Part of a small language model's weights: no biases in attention or MLP, 218M tokens.
MLP neurons of a small language model. Each row is named by its layer, matrix (gate and up: input weights) and neuron, and shows model dimensions 0-191. Each number is 500 + 40 x the weight over its row's rms, rounded and kept within 0 to 999. Numbers have three digits each. A neuron's up and down rows have the sign that makes its largest values positive.
After each neuron's rows, "fires after" lists the tokens most often just before its 100 highest values on Wikipedia text that the model never trained on. A number after a token or word is its count.

L8.gate437:495523432445585539593503477507487484517460586439528483514462493490486504497532506528432564447579478464531532465458413485500535540455509512537478458522460547572553506471584562548444552491518559500548537510416520528452582476496485500458495494489533490502520511529442554514505512510488448445538499461476500514514560431467572434519524566471561478479425542543504543560452548489521534451486526511443458530498510517511458494550427459544463449500393453431495486489418458462503509489502492506458453520495595482528504503475548517472490443544493471443558503503505503466491535462514505493
L8.up437:555396540500493479555525481460537508455483576428483464411515510461468520524478537577483431413416506452476447542513422497505567490479445508453491405505505481519523481454501548498583472548550502453486506505434505541462530475515481492499503527546532453437514387511518494535489477526471464523584500492449496412513444571525525558542548493452489535523445493519522570511495507499577512529541549465506421468493490491440472497551486531561491496483506483531526478508547495520478473497524488504544516494403517534428576523462490492510541474521567497545466499522532537515467444542533437507
fires after: " | " 34, " " 15, "." 7, "," 5, " with " 4, "17" 4

L3.gate171:511421444591511436546570536554504505522485547452519518461531595577476491459518480530584517479514515437469563498516462520512432479490482513484545460495580534541515527472553495472540561492531527559500492531496549527471545473508409519484489539498526506512495491503462440494476439412495424488411479486556482505501488480541538484534480526435541449467448507568502459467476514482433490475486489532490458478478483481485542471502460485449489441447476459526563518500516471373448509500451480474588505521469477546463492518554591488484521548585523539502483481579503488531491524543475577457
L3.up171:498444532534460483450553455470460461486546580529435519475446451522545493532476467504480537523551548488471513494564534522481470461562504473523515465520539494487539509519567489546537535478526531560438405525517581526579531471535462520464527543457544446542494464462441491446466522507510435491512550495526510484486498546484523547535437539471422468546477441546548474382567479534563476461515480551570393487537559541473456508509468492497497526504477523454471486502535510484470481436496603558484494475494495482478592415487488448447468586495522471520474497504500477510560454519449518491
fires after: "1" 43, "2" 30

L2.gate13:541479495461512513459499559470522468508498511438478487479477541473536509530528492466468498466515474509460511397502526491575496483543466504523595541474564505468440556485589468558454487480543462496453521479553514543572515449457523550507551487514471515545510472425424500509455481465458524456467515511542422562593436469447472518500518466472527461445579530446478500454404504451536537469512491541499542497502462544591494510514440439558502487510526455466490535510452506472470546470450584469423430524565469490456487437486537475523519557514552493551510482504419534474486484438473447537
L2.up13:430529511465438526493508479530576508489487571511513509470537487506533465534438504508444531569583462520488422447476504504554515495492507530492487494523547543461453509492490432560545506516443436523493497536452467572463467541466524518444497494460515578545496534486463488567431464535468526522445539500496492466552483435505455537511534421474406484506536476486511502449515456469469442420502414522547481535488521473493536495468544558517431600464571503468475449496521524483504491420437480502555501563482501442505515462475524513390478587472482538546517538508473523464477533574549460549
fires after: "W" 15, " w" 13, " De" 13, " W" 6, "H" 5, "D" 4

L5.gate78:493408485498449454514476522573499527467464536520467494476546567496545490456529528545491471499534574527403547434464431422534496492494496508485477529504520493505538557477547518557542501550491470484516521513502463505530454589492521526582499422551500480452484433491488529535465501542594524521543471493430537527460485516439503423481456577444544476501514480545404496512518551444523500419524494472509495435523486420518476535448534457502497492431571473525535580476483470515519438525419495520508510478471511547547487456525519521481484471517420560502484444559511443463474435483457563506
L5.up78:483469586528512490613508505419531492481543530455477463509486501488470470512537467553515464547500536503512503460473552554501492489427543458486473491522448527526547511550485506515528438569432492462512510432491503519483571514516537548501551545569441484507596525504519550526525558521511524479501479432532480481496427566510539493541484584542530460519468471492514477478487493516618444524479527506457489471512517518487479397550524472470524528505487473458529496499448541434466513446464503521467399571508517490444502444527560479608482582569465478465500543547472462505565521562553463493
fires after: " Ab" 14, "\n\n" 12, " A" 11, "A" 9, " U" 6, " \"" 5

L2.gate195:492509483486532479459494544528508479566507505462576494499505551402490500443534536503394430480577439424447548466492469518529547441518526560519483509477509538504438464590476489534520564497518558512472505503570497505491478524497429470515561489533472463529443491390495530546499516539451475418572485422511475465494484521513495510495555440452560490519464521518486435470528533468566518505543488532530451500409549530526545434566562442543471484484592523464452480481467503487497521568494470488517473534477469527485518515478418564467514469461544552527571474512560480462530505514516532483
L2.up195:548488477542568529438463520575504455544505574465551474494521537559527505398506508514481516483532459529476544585527476516526465415473593555511465507484440526506572524451441514576519473505517552512441567542540536512448510524471497453453520478506501537515525441455499448497545472581452447459448493522482458452450480526570427481576563435532511514554500516501503469466529511516495481537529504520546455490475472479569506418559464462526462455510563486415481518458513542480509472495532487458455424480457490477486425493469444507505493467536560564508510458533515480558562520471467542490
fires after: " D" 14, " L" 14, " V" 10, "L" 9, " | A" 7

L2.gate121:508484549523528509466515535438446473468507513508551432428481495524511524446509509531496525485447454471478525512462491469476465479472490486500515535450575528487452472455560548524461440525505442465464494534516492595510513472519476477455449531445521469499532507417497438503510429584476409468471487421444480569522432497466499590490481480563553480506522442515479513542431571485477484536512522574460483487511518506461481538505516430516488492475556519507506572515491464432521539555505496433506472501377484512487377503552489525416458580512469485513456494445501521464513449553481434533
L2.up121:521489554519543488486524529473480493479528490474477436439537523559519550514494434510468527512446493497457525505499498467533514523529437551503477521534550530487463451465539511552495499462597459491406528532482481566664466510518483439493536575437425488526527465456494487525477486482480431509540441437459499459516551504510501494465532502513507440427526478493458484503496515502449423487525522440448458520505501438480507503586581481508459463435546521475456558446470491515459497553497492557463403507537453479521538479538494487496479495456476580563554539473513525434439466596523515536
fires after: "w" 17, " w" 13, "he" 10, "W" 7, " W" 6, " Wh" 5

L2.gate265:505568513521552466479529567482548541568508407567523485499484518482413560536461506494559497458526532481497549551408466520535499383563565516471501516409610471500510511508505482510502440457480468453569478510519506543455433546467538485459525468447503494529507453505521545516484462479467474543534477502478495479583523473443484467491521565460504537499522527529420514520536489518464517479487506495509436632523481436543481468531477551498466471485553450524435516479489442481438486539481521454487471440481531511551526427527475411472514433508545505534552496444538555511517479481483495501
L2.up265:501483493495520472486516486548583473535449513504497532498480539534470533480556497588555509492587575526527489548471506537522535508563565533462506548454511501473510436477504457430465456561445471407499451528472472512493482482485546471526496464506498441497534459582496506551437475491556488616577519493538470478471484443429494495514487505467489538495491567631436542512497415505513505497523405478548485560487461475512524530499488548532456495440542476511463465475539520544499477466529467541450464479467438499500460495506488545549543509447550547498429516423539490436498559543450507562
fires after: " W" 26, "W" 11, " V" 9, " K" 9, "er" 7

L4.gate97:491496549556464487529524496515542500476541513486496496445486486504510484509512502508431416413521509523476536457529485475509496578442438491487482535464483566526524470495437373557517553549479503546459505535498564446495531576418494515490500470570489513470452471581469509510492469549512488494558434479485541592480511518475508599505553518496565529534509499446558506500530537480580536499478489500458496489470560486397480513504562534550507487476489463583574528484446511539515546496509449516563502437494513511578483406507489544538462491578487540499478486530530469568475457429529553532
L4.up97:421489490527561498497441474514560454520418503519546524538468441534459483509465433488447539492543479438533427447528469534444545490453548464456456477489493518524561423540505475508561522511482490517485462477495433429455532518470524460513450419458464543472516477506470453517531526582504562523542559561445504543545525502482477501542544474406539474545480468517484518468598509500547440483496486457518579452468533503511511480444576546515510530507508624504486483549458468473566487481545465443537540425440540491524470534493507465558534498504495496564424441485499465505514519460493465461
fires after: "\n\n" 36, "===" 14, " \"" 11, "\n" 8

L11.gate258:398461504448581526528493523507549494467404532471494445456562501518435504538478516412534531495536489440527503504508388525503535508514514471471513458457453545503473536502541514537448510523484456489537519453439474569519499517477528494527510557465497426417507489451518530423429530461497557546523451560461514503557538520515522466447504582531487441501426504484497530496526484450525537520477500454500514518556542434506438546497457478551461530518497379509488510484430501532494541509478578482543504531504470477457515501559470464489539452475481467448478453593469484457521457600482514538
L11.up258:522556430435477441446513546518558585486453481545456476526523436529442521483473528537472479519572482555527490467573491491459484424568509461482512506461465433512526549536463552528513487475452458516525567515536505497479531480478413489489500506513515552518596510455479532499540496468474484553472486521499544416472447481543482477505470534497476503473404504533517532517424471551506533465537429483489497413452483513518409491435489508455477477456447475524531515480490433470549528623523550502525524492479519575428579515518514407478495438527453490440483572481501483536514494480479484485
fires after: " " 37, "1" 9, " (" 7, " | W " 6, "17" 6, ") " 5

L8.gate457:445516490526580500483533467506471495540505538560486505525535535465522557474543515486499581526463492484501562512559452455448513547482419460490427429545514435519506502576543474497458467523493594461537505480510488522508554537435523474481417496533514488514577452514444580490460492520465509481516502384534498482520581533494469454464484534509429537481469510460419461489518495525467500512498465461499418497488522508455515515556463489441485469489476497504540561452490532482508484550431656535530541501600444546456539474480584550510516456523503505523501491482554453484500524474500523547
L8.up457:503530522568528457490561533522520502554482514533500431448419518509513494482557496530439479421476495488478467492495481456543515432472539474420432479522462488556487497519399485497462432499521529511472459465507519463484575582539471470461536504431506524519495513473504503463509505503535587501510468518545446522440477448448472559473440486496465396510427519408443480463418486514505516552495559549497470507456526509435468510478488492507415475526503472512522566456485521452451473508415484535506510517430523545421558509478558476533530536460506451472497498505440464412544439478528487434
fires after: " | W " 20, " " 12, " $" 11, " / (" 10, " of " 8, " | " 8

L2.gate24:565459535472544528477470525525592443502456555470541483535595483480509522455497448512466505429497570492487518445449500473470504456478527504524477498497444485424523421584469468511510533472435496463493541453514488501557454564478463480565486518488495501514565495465491470503532483555547476486488449540482466494455470470475511543548606464490517515533556502442480552516488484509516506430488467474544551557450509487453540536499601465555502541447558511456531517493460473549507521528568515522471476451487539591490483511569495475486521544449599633510529474477538526530524435496517574519
L2.up24:506551515459465573471541550464469520518485515483494494559489488436442508536468489506480482563397490584529562517537451510494495421464511477520535497488542506465443545538461515458479510443460500460403465488470491501472436492521458532507469504456473528532500484502547404488550507485440480505458458506505513432489537483446503514524506411513460414521540503485476540501479420501485535486472371501510400526519528560387483484490389499459488452515527533455454497508485513480489509463509494459480461545549523408512437486512546493513561516547500540501550532552561481468488504557556555508
fires after: " W" 27, " D" 8, " V" 8, "D" 6, "W" 5

L11.gate398:580470453482459486527550566503467434518489474467451509496503462498606501466539478525453494677529565437576503492439490517505500456485501490529497473520493545493445467499531497549509502442487540482496520501500513448527472517564420533481490517439487517445495555477491465482546439490541425469504495540482526589495479494505478528545498459503511487436546496526535516486526541504465536497427510459535483551467504513434490432489457621547491547421563498541451463509470523458458534563511518566552468517522483525463479470445518471481487462485474546505455578551580509557508506526482557509
L11.up398:545495457522499559439454504521426462504533562547499510491498477564465505470518452511465528603480442487493518571503543528443518503562478474489487530495529519521488481525515566546466514509450508589475548562506497534472506441488476525501496505476521502570510505544485540469512492426530430521506501492511532529567439525476473558519481473514460496460485448478485453544503458551512392499506443497450520498488464483527468474471492512494524525545437552506600561439531597574515540497416580464463476547431495489479549474495431524482593553452514551481514416518470552485506512475396538543
fires after: "1" 58, "3" 10, "4" 8, "," 6

L12.gate426:514461549513417481512515461416492538550483485496480514432539501474480475507443483504433511444564555497506526505468524447440470464540482498562434521551479549498545500492578472520490528431506545502469513495499504518512526557490549493492572477417472462499504464458442494552557426473517508450521525524540473447506574544456495473566471517530461514486369530513491466484429537546452505438403470512474458566530461520470500506524471522529526489532519516496553507464465524510430553505470518509507454462473383490437603496518549473483572487513495524492469493526443431478568499469418472489
L12.up426:544524484559519527533536493481519471462498484515415522424511454516487491529514534557507467464503482517548511568498495512452439484517465538472485443543508524479483500554546420549507510572563524441502500513525527595453528483508523463531512477494556440482565535577465533512515422544566454461547483492518523464453507470479499473501455474548582554518437528511470482531549556486455471465501511465490421546545446484419494467560497549462543458457505470457573496508483513436488509474515531450509485536449506441503470407509528575432428485475463546478440484453535512542465415509483391536
fires after: "," 31, " (" 11, "1" 6, "20" 4, "0" 4

L4.gate396:547480442524482480530467454524475515483470456533539462501509466540461505465468529547398459495419540447529530540488548507472531472471530504504529411516490456503512530540426459532512470499506466478429503459493529418525481548528562580501535465503529474485511523542572478579487490462626511529459530498546552523496541486532498494475528456514536556511437527547542522430500524482601521487478410491537466495411492506442453593508462535516563560470546557470562523518462476432501470530455549530476514509531549467542444523531553538475477433546478529483510480486434486504533440549493480464
L4.up396:530438491523570516435530534480490525467364468509569491538551514511486450415509513512522560533451460508522465510482521524520466470497505494413446450484472486415494564451506513503425452472506483492515477463491502551467481542441501496493530539471419502631529472517476491496527489452458479562439533534534499490463482481557524512514503500537534498433457513480478506472494549455490472578474477517475487493461535471493508542500509513517479580538478601520499482542455479516503542503508478490473434496490487567477483456529579519551437507531538570511473496416475531641587536510543547499
fires after: "\n" 25, " \"" 9, "." 8, "\n\n" 6, "==" 6, " | \"" 4

L2.gate499:488495494454562564438502549457520459456522484520547569452590572531454492579483527531522577478515512475504482500431540497541516510526482486448543520442467530485502509532520437535471458497460548585581509516474454476528396477484421592475480510549506472518507460558549443512483439482523531516509447455424459525540432472451513562547567521532457467489501499514515467510485455476441474497531515523510494502525466544493524509459504480492514479478532457560475555491429566478522558466510431562494473528548386441495509529576520465509485537484519506496494519467491480492451448461446513598
L2.up499:547582527503456542511542454436556483473473550493491519425454549523502543511427545487581559508542509464540566559526555532487476459477433517442458515454511523503548513478497453390497511470491540514551525560517530516531563462545496493516473537454471418552540408476532524537445444468561444500510453477496450456455515498469563492500491486482509500529501545514525515547501424591432430431429493504477474465487524575523517500503568547410566505571446519478462457520480488541514541509473479483550441507454467466529528492463543483510462500524515471494493494473504514472438489531478516583
fires after: " sc" 23, " St" 9, " Sc" 8, " W" 8, " V" 5